Part of a small language model's weights: width 768, attention and MLP in parallel.
MLP neurons of a small language model. Each row is named by its layer, matrix (down: output weights) and neuron, and shows model dimensions 576-671. Each number is 50 + 15 x the weight over its row's rms, rounded and kept within 0 to 99.
After each neuron's rows, "raises" lists the tokens whose logits its output raises most directly, leaving later layers aside.

L5.down1343:19 84 60 49 70 61 80 66 58 62 66 60 58 30 63 58 33 73 49 56 55 57 73 41 30 42 65 43 48 31 67 40 82 53 49 40 63 81 40 51 53 77 65 52 48 53 75 50 30 33 73 57 36 71 78 51 46 59 57 36 53 76 53 66 32 60 24 45 42 29 48 48 38 74 86 59 49 48 37 60 62 82 45 28 64 39 39 48 48 47 50 63 71 41 58 52
raises: "per", "pan", "oc", "ider", "enter"

L5.down2476:46 36 52 34 21 67 49 43 61 38 25 44 60 57 65 35 46 90 45 54 39 40 45 67 72 76 67 43 26 63 60 65 56 59 26 27 71 52 56 40 42 38 24 49 61 56 45 32 36 77 28 44 48 33 32 42 46 37 42 57 52 38 50 61 62 56 67 47 47 53 62 49 55 15 43 13 70 70 53 82 66 45 51 59 66 57 52 54 61 54 53 54 38 26 64 58
raises: "ichi", "ashi", "ō", "atsu", "asa"

L5.down696:48 69 52 50 72 49 27 41 52 74 60 35 56 40 54 46 56 77 32 55 38 47 55 37 53 57 73 64 64 43 45 81 35 47 39 64 34 42 44 46 33 54 29 48 48 42 68 28 75 74 51 53 49 33 48 41 38 68 46 54 13 47 58 82 39 42 51 63 37 08 59 61 28 41 51 47 61 49 50 77 54 66 57 61 51 42 57 02 36 51 59 42 50 72 62 32
raises: " develop", " provide", " produce", " create", " identify"

L5.down2297:61 35 48 67 80 30 30 34 65 54 48 51 53 59 40 76 36 43 34 49 38 68 47 07 50 71 64 69 52 38 43 67 43 48 51 67 48 57 37 45 52 50 23 48 45 44 46 51 65 42 32 43 72 47 31 57 51 40 25 48 45 61 61 45 60 45 34 58 51 61 52 71 70 27 29 57 45 39 69 52 29 73 39 55 42 69 43 12 27 45 46 37 62 63 42 55
raises: " While", "\n", " However", " Despite", " During"

L5.down340:69 26 69 74 46 29 49 37 34 49 59 31 40 26 46 41 66 48 62 79 39 49 78 46 46 54 60 50 65 32 18 51 70 58 39 85 24 19 59 46 62 40 47 65 44 71 57 63 21 60 47 43 35 40 61 66 56 45 63 48 63 48 49 25 16 66 48 31 61 12 57 51 53 30 97 58 61 51 50 53 31 25 77 36 45 38 67 68 84 17 33 62 46 62 54 26
raises: "ers", "ize", "al", " teams", "als"

L5.down649:46 26 58 38 60 54 57 66 73 44 43 54 63 70 52 82 71 46 30 30 38 51 30 32 68 54 65 60 48 50 22 61 78 28 38 61 53 42 53 70 78 31 47 59 36 33 39 48 53 43 65 67 55 28 73 64 22 51 28 66 57 83 53 62 31 44 73 30 57 53 84 40 50 39 49 55 45 47 60 61 52 40 85 65 50 27 62 65 28 38 33 50 47 40 38 26
raises: " side", " border", " bottom", " front", " face"

L5.down685:56 45 46 39 69 55 60 48 48 03 50 61 55 44 40 71 40 39 66 41 38 48 54 42 75 36 45 39 48 23 72 34 47 44 41 38 32 45 68 51 59 63 42 60 43 67 53 42 46 65 44 29 43 38 51 55 61 55 42 37 48 32 42 42 42 35 76 49 45 42 57 36 67 75 45 60 35 46 70 62 47 53 64 18 54 58 68 28 75 56 71 38 49 21 49 09
raises: "cia", "car", "cher", "now", "chi"

L5.down2866:70 44 84 60 61 47 82 38 58 66 64 38 42 57 45 46 41 58 29 58 39 53 67 79 49 38 42 63 54 57 41 73 63 35 68 52 34 57 63 36 77 51 27 25 45 42 57 37 54 68 59 54 57 58 34 35 66 40 47 45 91 23 53 56 69 46 39 40 35 33 51 41 20 44 36 54 39 45 27 52 86 73 56 42 46 68 66 48 51 30 31 65 21 73 54 88
raises: " than", " sources", " members", " titles", " records"

L5.down3015:32 30 56 58 53 47 67 70 23 41 62 37 58 48 37 50 39 38 21 61 48 69 48 12 72 57 47 74 66 60 51 54 39 35 37 32 59 25 31 45 53 44 38 65 44 59 57 66 73 42 51 30 61 64 62 28 49 42 72 48 40 33 45 81 45 64 30 54 35 50 60 57 58 38 52 44 52 46 58 49 49 20 73 54 48 63 43 53 54 53 35 47 61 15 85 18
raises: " school", " teacher", " Career", " married", " childhood"

L5.down1913:52 56 50 44 58 49 53 41 38 49 49 60 32 49 51 47 20 47 43 65 57 52 76 09 32 41 29 92 36 30 61 42 34 37 57 62 48 41 68 15 48 78 00 41 83 49 48 51 45 64 28 54 33 46 60 72 14 73 54 37 41 53 73 72 40 61 47 60 50 42 78 26 50 44 69 51 50 54 71 48 58 59 30 58 58 51 43 33 51 55 33 39 33 64 50 56
raises: " away", " out", " off", " Away", " forward"